MLP neurons of a small language model. Each row is named by its layer, matrix (up: input weights) and neuron, and shows model dimensions 80-175. Each number is 128 + 24 x the weight over its row's rms, rounded and kept within 0 to 255. Numbers have three digits each.
Before each neuron's rows, "fires on" lists the tokens most often at its 100 highest values on Wikipedia text that the model never trained on. A number after a token or word is its count.

fires on: " based" 17, " Des" 11, " des" 11, "au" 10, " De" 6, "ri" 6
L2.up455:135089109128127123096109098136114128149090125178161123105115133124173111132160094166130117145163141153110107108120123115146103129134106123190126120145147126075127179142136102150126100119133142101159128142107126098145114132115167133160152124152132139133127158130099160109140091138137154142

fires on: "\n" 75, "ing" 6, "aking" 4
L6.up966:135135104106154154080136073129119108083113088112133115119151093104126110131138123094128156139105187133124155121126104155169102130139085095107117107137087153129146143136126148111128117137110121141094128125202151109139147149166164134169119173111126136076118118118137095099123135134112102161

fires on: "th" 17, "on" 13, "if" 10, "per" 9, "a" 6, " of" 5
L3.up190:132107130141167108145167119145117152138107155115137116122121108118204119153152155135151129117122125090164140147126105175090143142091146139139152122119158125142121127141150146128149134104100155157116172127141138161152110146146086112148080139121115182136182119068126127168080127083141131103

fires on: "l" 25, "he" 25, "h" 20, "ol" 6, "m" 5
L3.up1379:152180121122124181120120087111165083106144141143148132133094117140132149167153126119131125128125113126121128172150081136083093143143153147113155136132117121152101141108116131116122125123154152108098146093121143130105142113152146074093183176142138174095132132099111128135116147128127153098

fires on: ":" 29, " of" 25, " to" 20, "an" 5
L3.up6:137092112179158165090111107147082147142161085113151109171123165121094137138117106109127135180142174135161095147154102108099121077146119116162179137145105132125115146100118108095094134089132088123131167132161123096120146081150134129159162120113119093141173145165130136121141138131094123128

fires on: "t" 19, " 1987" 11, "eh" 11, "ical" 9, "|---|---|---|---|---|---|" 6, "23" 5
L3.up29:105099127118160130161143159110115150122158161138160137122122120118160138121136125149123141163095169107115099103125135138084091069128147110137123096070116122139111126139166108166122137118145121113126145156160121137106152112098188128155165103115093165122118135138163198132134121126172120095

fires on: "ment" 17, "s" 16, "th" 13, " children" 8
L2.up903:126110115160118149113146118097127150088141146105124103116142155101114132111135178094169122134136104103104167120117105147126130132106162143111131133066151106130115083117127123149091141158155127074150090111132114113165145125123128127138123146129110144183110160168138112128116123110137090084

fires on: " Her" 21, " My" 15, "y" 12, "r" 7, " her" 5
L3.up1042:149127150131126174067131162118142118160100109080094134136123144091156059152146169101122153100140153127186169127123097107106116145156130080147126161128134139110079142141126148172101128134114130145120100109136126155138126130120146088161142120151132134112138119119103154097121100121136117093

fires on: "y" 15, "ed" 10, "ar" 7, "on" 7, "er" 6, "view" 6
L3.up371:152059133174140120099103117116121119146148085152126081155130126124155118139191141124152132122146139145103129171164118154119125161175119127139122158125136113084099128118150131107177142137115172138123129149160137102175150137148107104123137099091106149099153143145122119120106111158149129123

fires on: "0" 17, "8" 12, "9" 6, " poss" 6, " point" 5, "6" 5
L3.up937:163120122100145115123098092083129109142168182134085097100184126142106170099129190166136147106147131141108147131137092144129110093149119118106116144148144123170112141118112084112092116137119103100107090136129116143141124139211087121115121133161152116143117132125147103113057137095113128115

fires on: "n" 23, " and" 11, "p" 9, " to" 8, "ly" 8
L3.up1101:163123117126142095138113085133132112175143124124100141140128157090146163118134135135114132160165100105147105178103098147147137135180098076146111114130164137151119127144164148145131160171094099099123136136137142124097101092113151126122140149124149093165156115142119161128122139174126130147

fires on: "ł" 13, "l" 13, "z" 9, "sk" 9, "d" 8, "m" 7
L3.up1116:101123171122098184149119118112096129121169100156142124140123105139108143114126122128135071177113120125096160123121111176157118125102102126147125142113125145140144134144106126192121114105130141109109157133114107095114126140110148125123139177138151135130126111137112145120166105191103111142

fires on: " to" 16, "ic" 12, " for" 9, "ith" 8, " with" 7, "ied" 6
L3.up531:146158120078113130125182098168108106126085104136102138133088122087128130167119142103123147143136116133170138150100153130096142121104121111151111096100156123098113140130113136125079092101153140104140140109172148116115099147084130102167161118110174136102170110148107121116122137164152167097

fires on: " " 41, "rop" 6, "t" 6, "g" 5, "og" 4
L6.up459:113104130111148119115104121099148135168153117130162148148105100100170108102147123120115113146125084105138161159170139119075132118112155149153123088155102128103112128082093159157135164116147122129138108152114097122187142138126110118116124138141114107144142084178126118162130126055088076108

fires on: "\n" 98
L6.up370:103088157110167116092158138109110131100165136136168149155144118100135166146116134126103131151107149117110136079145155155160127136109101125152140113142132098112132101111118145163169144148134113104087156145192119147133137131116101143132135131106092167136132113116154110122161082141116131122

fires on: "f" 36, " were" 11, "emb" 6, "ber" 5, "b" 4, "ag" 4
L3.up1166:140113125114103107119091129173112120147128105145131142112162127075141090153131122140144130111121125111100137154125087187134112131163152060177136134097109139132105099113119110162095164157156097127133121102120101137146127157147088155161127156155119114092147155176156105114102120107130108128

fires on: " and" 15, " adv" 8, "–1" 8, "-" 8, " to" 7, "-1" 5
L7.up156:160104130137130093118124135136111123142123153146100137137116140140141139122113165105117153159124153121130113129098138167150155139141162155144112093142175142156118146155120138140163134103110120109136136150097142112101110162137104145113149134118087117128139030094100141117102167149103167128

fires on: " |" 31, "ic" 10, "a" 6, "us" 4, "re" 4, "u" 4
L6.up275:147169123082147139137062132123123115136143127113190155143098091135117146094132146140118121110147094116158114140172123131134126150099138144150143133114191112138159126100123140084156105178132130121137097119131113117134140114172120139129159134122151173135151125143152122119107088132079123103

fires on: " 202" 46, " 201" 13, " 200" 12, "-" 10, "3" 5
L6.up249:132109110086150073122160140111100136106122182092147162103130118140086137160128156156147115076155091140108155104100165113129168149156192137124132191132139135144123126096102124176175091124151131163100131113119113104128145121102088111131121139099120129119132147078158118129130118137127154116

fires on: "im" 31, "qu" 17, " she" 13, "he" 5, " She" 5, "af" 5
L3.up281:105139173136109118107171141105091119091130144103131152076106131120153115163168115121152163157147121146087139118085108129141134114129163129115071124134137163096146171120138105119130094113119143139084103118128065137142132166130103147112113186116071127138160137116114126132124139151167135100

fires on: " of" 24, "n" 13, "ate" 9, ":" 8, "ir" 7, "ent" 6
L3.up1518:148100130102138122146096095148101145141104139156142181141161138083129112136176120097113152106128157130119108167102134107142128110119092105153133106136165125100139135151132128121128153094118150155182086109134113130156169145132132120122133132130122114098134098109115123155082136094097120139

fires on: "our" 17, " St." 14, "St" 10, " tour" 10, " Grand" 10, "-" 8
L2.up1452:121094104152093153149087095124150130172138150110120136155165137141114112110143123170140152149131157145185108142121155129142156101123127132148151119134148103143099174147086142091132120142109104114103141114083124122129121087183130122096133127140129134127132135144144131115099149105135138129

fires on: " said" 14, "ed" 11, " included" 10, " reported" 9, " stated" 6, "es" 6
L3.up667:127189146172127140125203137160128179106101149105088149135103139146129150119113127087093126139162123149095131111124126159113121078141127189116120176111075101117158101122142153148066118116104154126083108143136122101133094124136108138109125131152101116098149156102111125095109129141101113085

fires on: "\n" 66, "ach" 5, "ittle" 5
L6.up830:111136109129121147101189153090133073123142096131105112139126133073128107155134100127101157121103134100106099099127149148126078142142129094141104084115126120132122141134158127119144101135168075150101131111200139102136135105125168166119088112114065174126115119101145139110146107150111110121

fires on: "-" 69, " land" 5, " est" 5, " rank" 4, "00" 4
L2.up1022:163115108162149110100146117132118099118117165118145142089123136155156084122116125138122135098134144092151113116107121084126113120130105114132140087130140106129147107162106149124121150158137134123149120164114129161145115171114134075125132128114167094140131160104114156132142124159149135121

fires on: " de" 24, "es" 20, " De" 15, " des" 11, " Des" 11, " la" 7
L2.up137:137125111134157130176114080099158121104092125161148143090129128165165106101114116148126131167183156185130099124107115128147085145090154132138151121107111201117084126121108121134120163132105137147104198126099128109134107119125198151121128103123122117189131127162105154102144106127122166064

fires on: "c" 15, "or" 13, "y" 9, " e" 6, "v" 5, " or" 5
L7.up1198:101154147131170114170133166100089112147153129101107187149124097117139080098145197092142131154129135094156124138084140169121141108124161116088136132156138122127169176099130141135146122120106153103161119165118096102133132100142161143147156121154145123103119094118119116130130110138159064114

fires on: " household" 21, " back" 10, "11" 9, "47" 6, "12" 6, "ord" 6
L2.up761:133162103106131136127179089158105117136130110124124147201111135097175159094137118157150143132137172138077155166129114122118115135133126129118129137120118130143155115127131138153138131144151152148086162147160092116147104178155143130181100136142158157130136130134145107129125083118148104147

fires on: " National" 28, " Al" 14, " Film" 8, "oup" 6, " jud" 6
L2.up309:112119120104126126103150154150121127178134109123118129102157130124149140119117148124130148164108138159156115159089129153116139154103076094122149156119165139116117106161149104142160091111165142102123093142112134080124136104120133132130101100157111114135139132163098152102128133079159139159

fires on: " car" 15, " Car" 14, "ill" 13, "vent" 10, "ar" 6
L7.up35:099131132145120105141160109096146141079167142128129113161117120092108134114108115153100155124144123135166149106088114147111122137103115132137164119113147123078144185130135173139135128120158138114136100138130081137147075086136124137139108135128121140105161139098132107146112124140149132153

fires on: "olog" 15, "ell" 14, " com" 13, "om" 8, "iver" 7
L6.up418:122129112138112105168097070113090100134099101129156126105117115102096200101147092165139151158123137130121157103112165090126132135137118119104156131100143156168094112083138144186111123101141138159169083156126079136107158157129085141121104078121142099118121102126133085128169152132121094095

fires on: " end" 26, "pen" 11, " March" 11, " Jun" 8, " open" 7, " Final" 6
L2.up530:107152128116107109176138144134120130139117115105136115110141123112113133102137111114158212139139090121139131119089172100102081099081080108130150110101149158118141139144119145148125104126115123144157145157115140157111144117106090146113108104099138153107126146137089090093122133171131182144

fires on: " sh" 23, "6" 15, "8" 11, "7" 5, "ich" 4
L3.up909:187137075087074145060112107169141132111114108140115121119136107123106134103138172139127141139103145123132174118090134149151111093167117132148081116154131086143126151147131139171149134101131155108123137131096154140112148123122098111180138130082109125118164113154109102108140174161122120138

fires on: " station" 13, "/" 13, "-" 11, " services" 7, " Street" 6, "ode:" 5
L2.up325:167130121118126157119151144113138168146098172142123131192165103129137150112137126121143110100139141105150095104106124136107127097156136120158154120148174168146150115115098072121122143161127176132160119147099123131112153176105103127157181125152150110135162137151140095118103101133100152164

fires on: "ed" 16, " init" 8, " laun" 8, "er" 7, " achie" 6, " system" 6
L2.up760:119122142093118122132101186133111122154076132123180169169154123128184137156127099151135135169156090120158139123096138118115152109125117100117110105088132136122129125128161106148167140141140108151122089115142145157117103143098131133157133140097120107125110097157135128124139094146095145118

fires on: " cont" 36, "f" 17, "r" 16, "t" 6, " th" 4
L7.up936:086109147115145112130124143148125116132156104087130102188134145154141149108140146144100155120079103119145133130151106148128129101142103127130114124127101149100127102161132142119124125093118141111169107158113115142155159168109113116127114139097134163177169119152123111116098143113151142108

fires on: "-" 85
L2.up748:112114141151081180137137116133113097144121145135137146131144135143135147131125190134120150137109151139125097141120163126147097149169109103169123105136149119126097127123116100096124142128094167133123125161091077153143118115116132101086151126161143135133125090119127088111093121126092128142

fires on: "as" 12, "te" 10, "4" 9, "or" 7, "9" 6, "8" 6
L3.up1326:143135124132137103123106128104149122136104177128101100116141134126065197136106110136146133095184106109145121144144120176139119139137167142096110162107091135149173129079112113121139113166133126146122121149153149095162140119108172117131162121146171148112179119140128150133140130121147136139

fires on: " Th" 49, " th" 27, " stat" 16, "Th" 5
L2.up822:127168112121129131141114137102108155179146137167128079106111121102186144146120135125151092103084165122129155139124084162126137150146166140117151177125116092180118156099104134120116127104134101162135114110132100110108140134124172119136128150125146119139120122102120119119140133091141120122

fires on: "on" 23, " in" 10, " or" 9, "/" 7, "-" 6, "ur" 5
L7.up292:158144105149132144115168120117100121165101109148141148163128138097160154138132157149108160149167131114171104091151112146118117144181144109141155122143107133144153138176107124143160119163118164136113188182131138108098102147134131125147138151140082125154156112169130130129121141097121166146

fires on: " prot" 16, " appro" 10, " aff" 9, " Inc" 8, " inc" 8, " conf" 7
L2.up877:160120106122114123087133121099129107101149144140119122145164114120173111091131065124123121126129127124157156120177115103166104136118181141119137075087115128165126146134150176129132151139131091112130127121103127104153109104120133147112136140076141118159121135141133142103151142091125097137

fires on: "ur" 20, " Bar" 15, " Car" 14, "ar" 10, " car" 10, " head" 7
L3.up1242:128142147121111128155149106124102146169175153122122152084137165136153131130096134127107154192091186148179091152113112128120124131121138121111097147130124143159159112110140119128120103123136091094128127149071112107131127134101132137159138131147137104106119165135181097183140102138121119140

fires on: "-" 38, "^{" 24, "U" 18, " U" 12, "s" 4
L2.up1214:174121144120079186175134101137083127161140148152139138126150110099135145150142106132165141132136129122142132159164166117132115133110114111127113110143161108096124123140089089124116186107129108110134131158144100113095131136129163127106134171117136123144139122151101137124102096116126134124

fires on: "n" 24, "m" 9, "h" 8, "ar" 8, "th" 7, "le" 7
L3.up890:180159134121112149159117105082086107112165138127095149108105087134124106164156150131113112118089135151097122176110113149138108161159163108131127159097162139126122151099080077136106126095152112159100124126107139174125105127087139105074146119136138086101127129140105142185091145088110126141

fires on: " well" 18, "r" 15, " to" 11, "on" 7, "t" 5
L6.up360:122114132112143104105094144125132141105132125157126099138147153093094186083106144149114158118109124141143098140165125141113090139117075142121099140148163150125154133105181100107134084115129121107165126135132102129138115116153095155106159164128130140121192091157146126150143145095103140105

fires on: "om" 13, "ell" 9, " and" 9, "b" 8, "l" 6, " Le" 5
L6.up104:157149077150137138141134167143144130109153123118120112108106160116155127195160140162092114148123123125117131144118126168139130121111153139140144131145100129131132118141088134127117138140125150140119133153112100139123136128128162145075149140169134127179084132144075133111110129103115161143

fires on: "1" 19, "0" 19, "2" 9, "+" 9, "3" 6
L3.up1126:107163123112134115146104083160107099140149158093108119159127119158100093093151141147125122165165161106108115109102119105098135146133137135152135113113125102129150125154109146143112103127151132106146135171133170134109126097135165092105106136103140138136148163122142152100121116149106144133

fires on: "op" 44, "ode:" 13, " Top" 8, " Spec" 7, "pec" 6, " place" 5
L2.up375:161081137126121122135122126108169115148129196134105162151172092137129140109134110154106146113119106090156090129165105148131130128132097145101112104161118097148089151094117141144120118125118140100100103120094128182077130147179114110110111113108191099096109143158120139112099100128120147153

fires on: " al" 19, "an" 15, "l" 10, "o" 6, "t" 4, "mit" 4
L7.up742:149114112131119141170116123173157123127136109118152135145133130141078120143155145159104132167085118083159117125113125106095095105144134095140131127124173081137112128147160147121120102116143092133139144107130137135136124114104151171140133111166125167172093128118137144150130101111131144113

fires on: "or" 12, " km^{2}" 10, "s" 8, "ate" 8, " of" 7, "res" 6
L3.up417:148093140149083099129147110103120151161137147128162158092167083120078154160156109092135094167155130086096094128129133156082145114139119147121112104142116110108121124116133153116120142153081094115103158146056153105114114136122089125115077155099093087149149109137155104125116095132134120133

fires on: "ru" 15, "0" 15, "ys" 8, "á" 7, "r" 6, "8" 5
L3.up857:198129112117128119109120147131112159177159150085114104115156128146109107121131138151146169136148164150087157113137108097146095117150152098141114127116131112147139137091149156127162124106099110130151113180107090157124126104144130112128166091121150145122118136138149111078123180061149119124

fires on: "ed" 14, " said" 13, " reported" 8, " recogn" 6, "ified" 6, " find" 6
L2.up69:118125129144095098097123160122150150103126149125097090076082157128117149129126151124111126166127151164130123108071135131108129136119103153101143141086084094140148133135160114110106143116173117174129113144181148154151149144123123141131098144115067143109111142144088132101112088137116087097

fires on: " as" 36, " the" 11, "ed" 5, " such" 4, " its" 4, "em" 4
L6.up976:136132133129125125148092089104117136142153133129132147096114130106122146129132161122131143099129132105127112143139078159083146135123057121154158139136152046103118109133133134127122117164143137151128110113180124108147086138141099134154118139163150143113126117110158135117061132120132167152

fires on: " " 80, "ard" 6, "e" 6
L6.up1240:140130099136106138166116122113185166093178083148071105157092129100145122161124124108096135110099082105134132113133160117110150136134155176140128101161131112128119109104096125113132157131095098100091129158154140091159123119151098125119106145140144165142110137116147104172132108145084111109

fires on: "ing" 15, "ation" 10, "ight" 9, "emb" 8, "ivers" 6, "ary" 6
L2.up1182:205102156106117126134128147112145128142084154111119140163107098104157127126134134143101130080134137153095163139158109113115136102152139158122104140091151138156146170164088156103141148179158077087136133168133137157114177116155127155110120089122140147134146146109151115074125094132118117105

fires on: "r" 21, "on" 9, "c" 7, "ad" 6, "ot" 5, "ain" 5
L6.up1263:120109147094074087092133151113108122126127123163107130169102123116084159087128152091129184112130103151107115110098118123117108113083133144139120145098118193121131130164148102096112126155145108110097113072120156136152169145128127195183154143164123080127158122124141126151120142119132135105

fires on: " comp" 46, "op" 6, "ulation" 4, "ode:" 4
L3.up556:105143074148148138108112112128162124156136150152060165148140122111133147124086097155140100144136145083104151129137101121139091071140133123140131105183109110152144184122125123162123091147131117133098106090132101141121168112155116120162119107061191103135139111120119134075134139099111106179

fires on: " t" 49, "T" 47
L2.up544:147161100087137121118178137119092136143172109078150155112126123139150168135106138102097137137130112121088121115129169146152100151123066070141099167143132113118078146117117115133160100164193074103121104160102118126082144125160133076114115112109087107116124155156145159096165141137141122149

fires on: "T" 29, "t" 19, " t" 13, " Tra" 8
L2.up593:150122145103108095126175112111085139143158115088162128070157180167100098089123141157121133085122111085109076101139175159102134146129134121107111166108073112098111163113147092075139121110151125129055150191133108152112135131152139108163114149126117145156160124171125148119139129130116116103

fires on: "-year" 13, " Moh" 12, "M" 10, " 1st" 9, " Que" 5, " mar" 5
L2.up546:059116113137110145137113136124107120112084123108118105148083133146150131114191158103101145157134100169133153103136154107128107117114146133133150114113128108089148145120137113101117158142138108111103112137100159136113111145115126157115150104147124121115123155128162123149083080150132131160

fires on: "T" 19, " Ele" 12, "E" 9, "M" 8, "K" 5
L2.up1393:116115097118123164111119144115120107131130149135162139078137148094146117157140111183156077120143122127098106088120119107158086109125126124169139119130149058133132142108151090116120085164155110135157128140149132142121102160115114115111151127126173143125109152148102120133127120139139069161

fires on: "ata" 16, "i" 15, "ala" 13, " Di" 7, "ini" 6, "a" 5
L2.up1145:133162122116106168095151151119092152138107108096082120085113090119153118103131145148157114127115099114124095111080148126108153151109123102116126167138129125111135162147156150121102095137137145127109106154121105101133089170114102128149107158126057129122100107120084092109184132145118132142

fires on: " were" 20, "est" 15, "ber" 7, "e" 6, "d" 5, "el" 4
L3.up1082:155110124141154141114126137108133132131088128132108181144107129087053090106114093120136122119133136089126126146180108181114103131150116125153093157118104131157075090144133079144136102139137073083116147140105134125137153151137125143163118120082125118112128124124136121152117134129140119103

fires on: "ed" 24, " known" 19, "ing" 11, " present" 7, " played" 6, " seen" 5
L2.up1129:104168122123116151149162163148096148128127117140129092108124146109132133138114064130146092111166120125123119110099108090131138165116149104123133163128131125082171117114161143125124137176121137096099111150149115101134124096125130106123147129125168113105160169087115156092186175189141161156

fires on: "l" 37, "n" 26, "m" 11, "c" 9, "on" 5, ":" 5
L3.up271:114133155121118157130108121122127120125174170111079096132142096149141092112126135105142130131138091148158123153104118178121161133121138136144143125090134138130139160123112107120116119115126126127069185123159107148119137119096158113108168142077129140151121122137113130149115060194094155148

fires on: "h" 36, "H" 26, " Mos" 8, "og" 8, "Z" 6, " man" 5
L2.up560:145111132105143121119126161091151141144089122094124112146125124128146153105133078140139147094129101095131114128133102141128117099117132181141137100115111099126082169146107110126139173145118126092105139104101144087096148093102111065157078108125103154111126129134136105138146156147100147181

fires on: "}" 45, "\"" 32, "”" 4, "k" 4, " “" 4
L3.up209:134162172082137185122090106083111104164178158092119112172147081118112158124133128151134117146108149110130117070155123148122161089143112170123083154117144145163100105124118164144144107121199123114176145083118184116113098129144131113151124065140098135120143146053161116123137148102101131135

fires on: "th" 13, " of" 12, "or" 7, " in" 7, " second" 6, "in" 5
L6.up437:156103149126112150147109118127114142150111167128162070192126121101148159095130093132113086127139124130096139108147121137119130139133095144097117077102175140125130097176164114114134132133102145140141151131087138147115089123123093088141120132088148130154152118125140109185145163104132129092

fires on: " of" 37, " second" 7, "an" 5, " among" 5, "o" 4, "qu" 4
L7.up372:125076161143132137146148135138110146143136132096151154115116117134111104125148118173136149144094099127149119097109140153119147145116117122150128167156147053118161151131094104105118137043087127093151094085134098145123140117111089148113121129140071141151144117114136108167132131065159115137

fires on: "ib" 58, " Ab" 29, "-b" 7, " reb" 6
L2.up1168:151117124125166177089127131136127162114114155137127131118102122107098115132142110094136097118117147100120051110090119185106125152142141139149081198120104136109150139133145109133069127114164094179117124147104128169155098120128103091105127134125066121124132154143128134151087115093136138171

fires on: "E" 16, "T" 10, " conc" 8, "L" 8, " Z" 8, "-c" 7
L2.up1324:148138078132111144070104158113140087150168154141147116126111145081152117127170114105095125107115132160111124125141140109131103156104108101112071126110115093103108093115160144112098113185128131150139134118144134092106092116072100168074125140139171129157149114128106144118107128099110103124

fires on: "ri" 14, "c" 9, "ation" 9, "iment" 9, "d" 8, " Division" 7
L3.up1109:092174144127145121117134141081113185106108110141085120058140093114092096166168128137141169136130162147127099144143139076133099120126140137153130163084129123112127148145089112128102135170107118147174133132121114120145176134098129112145121162118126136136117136081148151174122150133148129130

fires on: "i" 49, "h" 17, " bi" 7, " Di" 7, " father" 7, " Vi" 4
L3.up261:134159120104076111088143106096118127122102114078125131128085113145150098151132137151124108173116115111136114128149106144104136134131149135097103180115143097128103129165135187150144120122143129158087098132128099101084137161103139132178107095070148090120116126130081167119116168134118172113

fires on: "ad" 26, "ab" 18, "od" 16, "c" 15, "ass" 6, "ut" 4
L2.up856:114132141117112099165144157124143084120139116158133167124173094096156125130137121140112114154160116116157133164147104142118108131122080138142119152118146125129134121167158167169138147092130130144107087117134136147112117140091101148120102148145129081084130141114168098170111141121152087119

fires on: "p" 21, " Pet" 13, "t" 11, "ship" 11, " now" 10, "ly" 7
L2.up976:116148135139177126167130100145122126139126127090162133113129199157169169118144168124114155135081097140126095128122105130135111129149109130163166155111173134112152103075122136085132121125101157079130119114126085127129111102135094093116157121125132122129139107176135151125098173152151130122

fires on: " Grand" 24, " j" 13, " re" 13, " grand" 6, " rul" 5, " den" 5
L2.up7:149154167117176110139161125120116156186125120062112122183130098117144101115143087119084130117116140168151129147088163125121151140110128133104130162123146147125133136143116107122112139127136149162121132154097125142131060127135138139112125129141102128106120171081156090120136086155129139157

fires on: "K" 22, " k" 17, "ing" 14, " making" 10, "iting" 8, " Website:" 5
L2.up49:141107112131117162115171105108136143169136161090124104122140120128139127109113152137083101094081111165129140182125127142157128124125161180094091129142072141136118162098122113126099151115121124109114129149097125119125119109146153136118105108130153122101081151133145184115147131145099142120

fires on: "og" 30, "h" 20, "e" 6, " H" 6, "le" 5, "ai" 5
L2.up752:145162141111144118160093156115092114125056109124165107126124120138163159122108118149157140140107129119146119095113154146158140123152132166101087166161132125128087123129096111106104150082101175084132093118095143088122165121129116102126128118140146112120118145107091115129118180123113093130

fires on: ":" 31, " of" 10, " ISBN" 6, "ort" 6
L3.up813:114106153162150126103148082123120100145163137143128121185181133200118133138101119114121147119114138143144118133155110116123116132107126132143167078123122140105119148125126125151111112129109142104145160135116107097115115107100159121128146139098115158125137103139156089097130133142088113094

fires on: "-" 18, " name" 15, "e" 7, "K" 7, "u" 6, " named" 4
L2.up954:129135141138112141125133109144114139127169099162106113128095133106161091152113130098113147101151105085139109160157121117173123081109179128156172102113130115097123120125093108132111120135164136144107084118107151169153177188105111121161124152084144146086105145116124140183190087169099131123

fires on: "th" 41, " second" 14, " third" 5, " 3rd" 5, " first" 5
L3.up1251:089140091107123124131154112114095138178135156105141146125132143131134160115123147133145125117105121116111117117161157167155130119127133130124116125131124099159153126123127107157117107111160112148101122125086088191124105137146124099125126140124084095146099093097137109123134137095106145188

fires on: "6" 41, "e" 11, "7" 8, "ain" 6, " of" 5, "el" 5
L3.up88:143120116139097118141146174142141189101112112137148137117111094109091115092161125139127156138140103139144134081133108085119093126145149119186074124089114146141156132108112126136126111099163126102139141090135141138122136162089117102126146159085096121147121089160113111159138136174155123150

fires on: " res" 33, "es" 25, "s" 17, "res" 7, " Res" 5, "ass" 4
L2.up111:142101163131122096119133102114141120132141143120134143128150125121110123161100136060119153146100127125134135065145100089122080121105131135145120135107080127133132183107134114132097152114138100095144172111173150113063132140135140137124172119148151122148109163171134146053117180116109112140

fires on: " to" 25, " at" 14, " of" 10, ":" 8, " for" 7, "side" 6
L3.up25:125134165151171095124135110124141117125152136142142093149150143087096137124163104108154166177159124173154128140145113116129107096161100126142118164077170140128116124140122125146110144103134104147132144081178114107137112070128116133115106175128144103112150135087139120158159130163126087108

fires on: "u" 25, " of" 15, " Le" 7, " and" 6
L6.up169:171102123143126145118158116128143158138115167086121102114118151141158109107138096151126081162125112121105131130157151117147136133124103113110151110124096109123126174156142145119126163130090168167115102164100112121138085110133146116116146168172166137105100111109081147090129153122104121103

fires on: "1" 17, "-" 12, " 2018" 10, " United" 10, "ant" 7, " |" 6
L3.up257:111114131101149143110130101130153136138098176140141137118109166139102152102168104128119148109174141112158122111146101134111123120133121177135113159190146135105119155106112142090112153096121131131158172065141121138124138099114152134122127151161173131106129132102104110176117113096116129118

fires on: "ov" 23, "sk" 11, "ke" 6, "ow" 5, "it" 5
L7.up719:109126128106137163161120118113112121123153117105085147082106160140110170139115115137113164152092131126119173134132144140150182142155116121162137119142105133100132107131124143145120152095154114166143115139104117125150127155144125128135146130169144140150118111137127117133135149157098121142

fires on: "e" 18, "y" 10, " Mid" 10, "per" 9, " off" 8
L3.up327:157141142175085163122138113131116152108144117099111117158122136143151136097071141154068148124113119083118120122146122123087117093103116130106128160130129102106127085141144130129157090123119158140114056135130136134105120143120099105149169128090092141114080119071112115115145108156112114144

fires on: " of" 18, "\"" 16, "ed" 12, ":" 11, " as" 7
L3.up685:151115108119109078110122088128145129126132170141097074143129107081117141152135167147122093156144113149118112178120161152080150150119105139126158163112136117102144125134150133112172094143145136143094111156161115113122137122125098105138138155137134119122090117170113151121112116110120136120

fires on: "\"" 79, "]" 10, "”" 7
L3.up1130:136166120112120181089125133118132138164136158073100129165131128119135108108105112161146129139128133107133132128129131093109086132142141124149118110119100147139148122115148139113157108123158114083166126158136157109145151134138132112184115145152152142134135146136125102125125150118159144072

fires on: " of" 54, "ia" 6, "on" 6, "p" 6, "-" 5, "g" 5
L3.up458:108161076125156115157140105124084105114116104154124148113146112170137204114119137142135150143130143141139162109158163091153128123121127155133122167121089149129097148135135120091123147144111116115107135120142079139145119180176139111116161136100059163115138117121153119127094133120140125139

fires on: " |" 23, "g" 11, "ic" 7, "ac" 4, " state" 4, " G" 4
L6.up709:148169129087135150119076127107138137135164138090154145142142116110106155092147145099141136115131086105139166150193124152138164097091109137111110122112133131131149155137113099112123139122119162152118083149148134102120138124128107128145117093113144165138111122079117149143112135130161135117

fires on: " to" 17, "ed" 15, " of" 10, "ing" 9, "ated" 7, " in" 7
L3.up80:150130077121125114118112143140117151122131116109129111093080125099132111128096152153137103077161115128144145132093102101102136111155137087121150150123142135097149118123157094096135124172160134111108100145164165096127112125169119144109113097107082089069110142100137133109150086160143158085

fires on: " Pr" 16, " prov" 13, " Cr" 10, " Order" 10, " comb" 9
L2.up409:122087124091133117087108149156153111167132152123122091119123092132144126137098140081158120067139154143109128124093120147155109108143129140136179149144099108122142141140139166083120150111137115098111120132156099110106134107128119131142081110161199149141144120136132155106110162079156122114

fires on: " Gr" 22, " as" 14, " tr" 11, "l" 11
L3.up616:188100109107115138158161114105124117125129124130113105093165129120120111110116132129168129169118136101147129156158106103136118158139172136144141160120095129116156121124172136099128096129088111118116141156163122146110099151102164138140151139142198137125102144181107124125089111169157123157

fires on: " h" 24, " " 22, "ant" 13, "h" 10
L7.up121:135131101095158139139093165117135157111135118099123128103126131141168107155147106139100154151139100114124113129136141120128124134111151143146124161098093089115157113089078142116113132119111142133099100133141141168153121123128144132106091135104103126149117130105101140128144112116049071149

fires on: " N" 30, "N" 8, " National" 6, "ib" 5, "ternational" 5, "ook" 5
L2.up232:117163124130084168115092126152140155096113144156158149164131128145104100136149126144137149150108156150097133122096099109123154107141110166120151138175087143124074163150156125138123174154151129126133105116102106126120144119166162107142113109140163136149126135134114152132119107140169125185